Weights of a small GPT-style language model, trained from scratch on English Wikipedia: 34.2M parameters, rotary positions.
MLP neurons of a small language model. Each row is named by its layer, matrix (gate and up: input weights) and neuron, and shows model dimensions 48-143. Each number is 500 + 50 x the weight over its row's rms, rounded and kept within 0 to 999. Numbers have three digits each. A neuron's up and down rows have the sign that makes its largest values positive.
A block is one neuron, or neurons of one layer that tend to fire together. After each block is what it responds to, as a language model described it from the Wikipedia text at the highest values.

L3.gate122:462433437552485543462425417538584590495561514510545523517466571443465504531500510411417487494490596522563556530425406521471514575591583511533431634412584519462515491494484455544489602552569460587463457630499583437505599522492461514530537525414532553388447472498384353557549503497510527535
L3.up122:536460466567444580504440454482529502426508543425586448553489495452449492508465558451419462476525546545507570476406447489496478591534583448544474623448618579480576401435464444502488540472487487616473445569505546455528593570467404431471526577447566573479399507504430445608545454481555483510
L3.gate435:500552503497450476517496535508518526453530583552428490517458488521509466547513497489526519496477565380586552556427468389468542458503592457528495616429583445499566518491495460415460539528520490517432452511468599553496526540489344468587397464559498604392332554479505437531547414510468552482
L3.up435:569434480453447453506436538509533550480498629469459426527480606528460538501514516439572483481557484429542585552379529484490527486479561660530473472476548425481558505480510488408488556533480426578486444456398456447539499525521476450519438515467477546342470552491478450621545521429511596546
L3.gate566:446530505547517533533488439464444540468428517336483565555533558416528489474463490423507469440481491467485412539519514510477563561421537489523472466460553464517509460531453409507430488590495390497568519502433482487519561481457417547484404549539464416441513425453447456568472497544563583509
L3.up566:520510513506477485473387503492481464538535549525561578459554471494571577447513525509553556434543530484530580542301431513541509503518445544450447557510521514471482465497476518415576447398586491445539572576510582517553479552560459546466525549508564487567379578534453472529457414505472446529
L3.gate1064:545555469575517387525458466414460481470476532487453510580452515378496563553517526497502424511585452529430461591426515545491471577493524531456564560455537554512529487441514565619497449591449516596466493535516486572596440528450429473495403519518548459515537447445469513476484494439446431462
L3.up1064:498492552477545495495489476445512501371540498482432358553503520531462480539498498516502543424587476497580420481465589474418580491522541500531531545568503479496551455491576509575542476541510462545507483502459529553510545537520489426451439485514562579467558437455529510541440523461486482506
Responds to: Word-initial "b" fragments

L7.gate589:580481413417486472394447458537463633477608539511481541544411604450457437613533524510532496448539601484505568427478468421510548551448443475411503524527536448433560523537518472411566476580530498449530458584515472472412548490521443446482435547504405367368530454474513433528449520402453541487
L7.up589:561479505437532477471592537578542505534508419484481488393548580502511526485463473539490507536452507525526498469522488509463496531472500469559570590565464520533537474496552495462467489409551494590511457515504448652494534569549521441503404541532513519439514565511543518550489457482438399455
L7.gate952:456472595474419644459529456492467455502591514597473587566597438555509450492470488428568457471446507465463546514472455566514479518490486511459446502632441471582480528595453514412516463591598477498489568539546495542510571503417541571454465487527499460468405504554544531522539407445526524437
L7.up952:540495545533532502461461461600569450518451509425375601532481495473469541561557555522538490446402611499521494474499450380464437445461514519448583504484492476522520458575432485505517408575494456554487454469474459490471440451552437466452442509525516592475452553499470463452534454439529538508
Responds to: Word-initial letter B

L8.gate11:450497568439643517465469411502440564549487481466500513467404497508474397518549525471485417554592504449558445455542530477386479555469570557465509530516615471513466509491541488494468493468525535600428511499545523521515496547440597500533414447508585538472445503480435504550523474479501525442
L8.up11:491443445461593346484518510475491527489478521545465564510524430468387566450457415438536501537528546449515419536568469491623525538439582554496498502526507474433409513468388518570529549475493480487474506536553548581525391416516522491528476426410512522461457402493453552578506485534486515513
L8.gate198:570544514430543589427591467603490479498487609516432516474482500445490451493477459504460502407425415433347522459420551470525480529485504613493589460464526556494476517543631513489497454475521525539559440471558483541482587521538527546427515479496468565517520535500493488521507534423553606513
L8.up198:473541384522523517397436505476481537530416468476552558503485547484473483478547533581470447417530468494464496478495472455543529582524614487406527522458461609469520498514490536610398476472478567534424452534502495507532536469454505542461515593421460484472443526386561527416547441523518527519
L8.gate262:578465461558618543521554572514452513533472567529451538514448465495531503522517547466512458511542505478559551505430565525543510462533541553520499477420513541484448498426455517525425452586539523636533561525449610514586532506530533440558486474561564479555476474490468367566571552536449445485
L8.up262:513536459525430549506530566463522406503522482526423600553515453496494447489486565514517551511473546586569592385486471457523467506443533460516493491457474569544591587488530492419536471599523547512461533598471516501571496505518572446489441468403567462479493470445532517459467468458533493444
L8.gate344:503545516475537521462549506620530563489494501599507505465527529457471594572437469477447508587480464486512462599497560508479564532524501503506556475547472418481458557492495500556495496497548559588439536538478467526529577501553483560479554540606517521537424460578509503396585415505440484497
L8.up344:538565446408525487426601518627518531386534500519442517529440523467516519525534598512512540441432468528586463512458472434493558524509449520469485534481505493500425511493536596464445446526514562396399425568501543520473435536496502476542456507484469463520559589473567467532597483438487450495
L8.gate491:553490514595464464511466493531442538542399503373491550404512488491528498547465549441526482489508547501520548476411540544472433503441522572523535533500518492530422426477414457480443553541425588489468529483466521496388462452480511412494553443445585447476483496414493523441499433433482633509
L8.up491:492502487443498444415426494415465445512522471553469507429491440507503398483468538380518517489516437463444620432546409503456519518446558552510590556423505529471398489518471506491497434548514537525536512477512514461471570539557453438497459526508494469439471512512467502438467517416514532578
L8.gate564:466476509586530513437519407440414540477544537506496521451472458498478478497581440466565442486497490593489521515445532527445420539433490520439441518574487511499532460486431447486394482587517436451424440549517515477602475495534494476439550567413461384458455543576575426515562472470436546517
L8.up564:466478539438446532496483511472510513562476461535540492488424458627489497459542551462480516499500426564509509565452424491465513504394519518474511518575499467547485584479491419497589462503513452526549499591485458468444459501468433484477517505540518524556508490524453457506577434429502442483
L8.gate706:483475551541487533563439486482524620436470501563528523537490465534487477511480466439475503443470437512468433562554458490426484502434493394513506471508449459478518518410497498436578479487559472508471533444404603514477515606520439558543454583544524564529513488533377505517535507450443521461
L8.up706:583444499440556533495500521484439546435517523482533603496568473518508479575496613339535552461485534539507517508595429505457574450568596481551478514447548516504544503530415500501454511503456500485457503515454604408493428506464489495433389520502442512477495400524425495423519478451497399412
L8.gate1034:442724418471474488573467489491536532499530535458466549477485567577521397515470483490524476457501505435545521489514543479438529513490554470495486472559556521469463434513451569433561567518529552543522515539412429469511448444480479489421501521405518452532486529560516410496629471408492512477
L8.up1034:544445486537435404519426451503530510452498513465549484475617478539483489513556463480491541498495442502460572536523597518512440528512535500557556453487517420489554420457587520406471498496550441468452547480557409393506498571435424528445466477542547439515500508434492461556483462489589509536
Responds to: Word-initial letter B

L7.gate978:519411483522573533484579466535409493459442530524615406447510515476527352514512584507524435526542590522437560491493443527510530538491420516490465455429478473540540536469454537495357467502480566580514395516431502523508546448456518464404419446434434490469563442469512441548457519555535448439
L7.up978:452405518471621525509460564513489482514418471577515384449393579521502484555467518493469471525522565459471520529518503553422514483446474487475532474510522458506526543461466419598505520530400587497434436485525517603538470479524428590467463522529457485512561472493555445578482520620493520459
L7.gate1211:504509458604561532524583462559509570502421533468532440475495462472515471455397572427469509482545535535542472479558501478525484486567480526512563460477447544466463531446451429460571434574550518468539451577491569465525560591505500567616508420525502478570423505482459462479573530552522411465
L7.up1211:492547535575538494496510483449525396547401417555461467485511521465530429560525617439501514539515550511557453498545482512476409466502526488382488432473497593476559496472559451479517507460493496576569424523492422516539550493537526505492536562506452452518457402567488453493532520635436445548
Responds to: Clause-boundary punctuation

L3.gate29:521427454525534479502520485560596600490410495555473549532494511434526526484520503496555472411497527527487605509506482483483499406540560447500496513430509559535547430410526453433435554527607433489595468471489473453540505462528449484501535490447538430479505531552522509438461502534478403490
L3.up29:553431492522542475531402527539507518494491479577531467527473441508568409553457565547588486481414494478489561483433490502450377457542503530568507489443541528411660470451461451460527522525572503466504528499374493494513563454602464538477541508572523532502513550483528524432517486548546470508
L3.gate97:473548459511532527536509342556398540429444460420422474457425414546490492493510601534509604558535519475490544432529455536560460492482530386506528413470548542519505554467454522510584645570484523563442424548498497520606489536586473540513533453523473588452489516465457512465459438469522477462
L3.up97:472543481583586393439516390491456454532497495481473485527456508594459428383495495439507511504540459549452553501447490557480493527517527546485533484514452518478513397471516502479558562510470575441390411537458499539557487481498474382482450448510574490564515495551482422492414428556453523484
L3.gate414:484407568527495567481601529589557520491516466452507471532507461504496467600532538508407583447538467462561565539497489640562422558495441541437514518550508475462527428548458551565561525530565582577474485533504503526544536505567444452518547454466518510465543414447598462455553405479531457470
L3.up414:591463524506432455483499452473464531450535460394520456370465489496536452554407458502628541502503535551478494470484477510465522503382517545418428442483542416500498514508444455471504476531448598487479432593452585517529414490535503557496550444547539424549475531525486497550463582483490432545
L3.gate969:576508424480525463439550433522583447551425526597450507581552575536467482420594481533504571488483561548447548480493519447544467396398494460529509571417470561429521442490402489494568577514533428578397490514405515468517461527533524486431490443580598525506473573429373432538550452599556499415
L3.up969:467567493517484541455476540513487444521445536547455529610352470398523525491565520485460563476557475517550546489519470610522435506465413508492557502491472546588638459484531465421437470499622498478484414556431532410504544445526419470451520549512561517446503591497527502573556509522431473509
Responds to: Sentence-final periods

L8.gate181:518515489485501486535542512505551520488448538489533497534482445516498464592394560517433457559495530483512569442540540523589426498511483534530463397479427528502514453462502499424568447442519495447511591474427569504540580426537463576444456444536417483532517442551541453533557503535401503436
L8.up181:494505503421519525504473545461544614590576552542543493480591457573504582502476477525507510493543509508473538446503563470527442527462447519502465419414405423521502396453487472377436475473392448402511548577538560596521508440491438529452521480489498509452469443561491448520508470412509392532
L8.gate185:591470456484544552546481500509480493466393576460469502500489491507551386508462527449397542457600518457628478508470505543437536457520407510497501441410464540501486545440464408509512514484513534558542534514536422453491465562539514484499438515572477457540545469413533474480468547495526444436
L8.up185:463448483471529513507514483469519520478433467488445543543494523502489432468456567516586522459493588614466473421445474505434504441496560573453583412559494478528543494549506500503616512525504461459539591459519539499551519425541504411488477438568548533478535437525450517439477484529519478603
L8.gate237:446574518526570527565486511487538521548464430444527510454553416392548457432397465505522430536531466496429530487522491507479496554554477544538422477542439542511529448387455485559424532541487570523417440507499464443538513404507498467438441524509530430406467484565537484496517635597535573494
L8.up237:504480575503479490459489502488466541546499516430481536547455526363444466556408601548418529502489510480497485505495555463507447544485478474491506486395514526447505511487558461492516457467498523467472508478544483557442408420506544536463427453500449417474557515475539593548554613544457596501
L8.gate567:533530516602568446550505531552514460384502462508566450474442508534541418553490478444541481442465578510471450446561493583433524510502577447435444501440506466557456561505460509481494457520436548564522438484416459510545503408488498498449499537419438543505449566472490546561541564476419540436
L8.up567:526446483428489426494439544519536549498575547495484417506522505518476477513460534413531470429523577435485562453570456539499510428498479516421572492473492414505471491461517399481547557440456531479514510498530458467616633387477483478496490498517456529572542465504572427458477532410436458589
L8.gate641:386467499478518501560524501515471477512473500550498524506500460422455450505549496492530471563487498477456504490469533402428509568472476440527510485468399512498482389484489499455493552495439511544424447520432465498493458463598628415433521483477487419424563443458467470510505511544413471463
L8.up641:503505421569526498449588449545559516499437573436481454473395596450468527484461537529574467534465556478543544451506489484471441455449504579473441531583504492480521530510531522536442489465462522539422468521526493544574510516429443533468596522463459543584538535443555538552461513551487511487
L8.gate911:451567525474489507543428504450481554429414461530471474440542519420428559431518520491435406477477497535493441513444475526531542435405447379514532458474454542519453426494460511544429457512507476581509468592629497534566511495483501493539395478460545460567379437471590449568489466485468497538
L8.up911:496456535558452470516558460558539476430475454497531471485492531436497412572560574502492392467517439419531482440410466525497514496491528481560531581530465469507513472614440474506481442521554454597557513566525465457476522492471454475465410498554563465584517543471471439545470604554525566569
L8.gate1000:396543518513478604476435450568518518468418499553538505479488524401537505536500565512439484520557535555500526478438439550516487515572522512505520499461430464510524473498457578419529450477530557439475431568523508486519547476504521435504471395618492504418429474534442450539564506543493435465
L8.up1000:558445485469465542515403420436576488501539535466453537441477500484514566478554539452510432455450523538504529488558489511511548491441489501556538390556507478501528552482506444535456477453586501586469477507511563553549427418541523486529414454499558500500513545578450511456414431556501506455
L8.gate1008:591587474544650556539538490537476553523458548455406577542507552508513493460559510506526515544469512505492501518529458485522512545523517471532456442479438603586543420565444382531558437440589507531423489570467525504511473515516498429479467503510528574466511569558480497543483596517515533465
L8.up1008:589486442506551602555528432541556528532447477550471514487533597589463538513564495448497485464435583495603414504494518527494516483574457458420490495522537468517431547497498446456456495506513549562506474531476513428632537489438367516480541431539567521463459552500455532465478453520499486541
Responds to: Clause-ending punctuation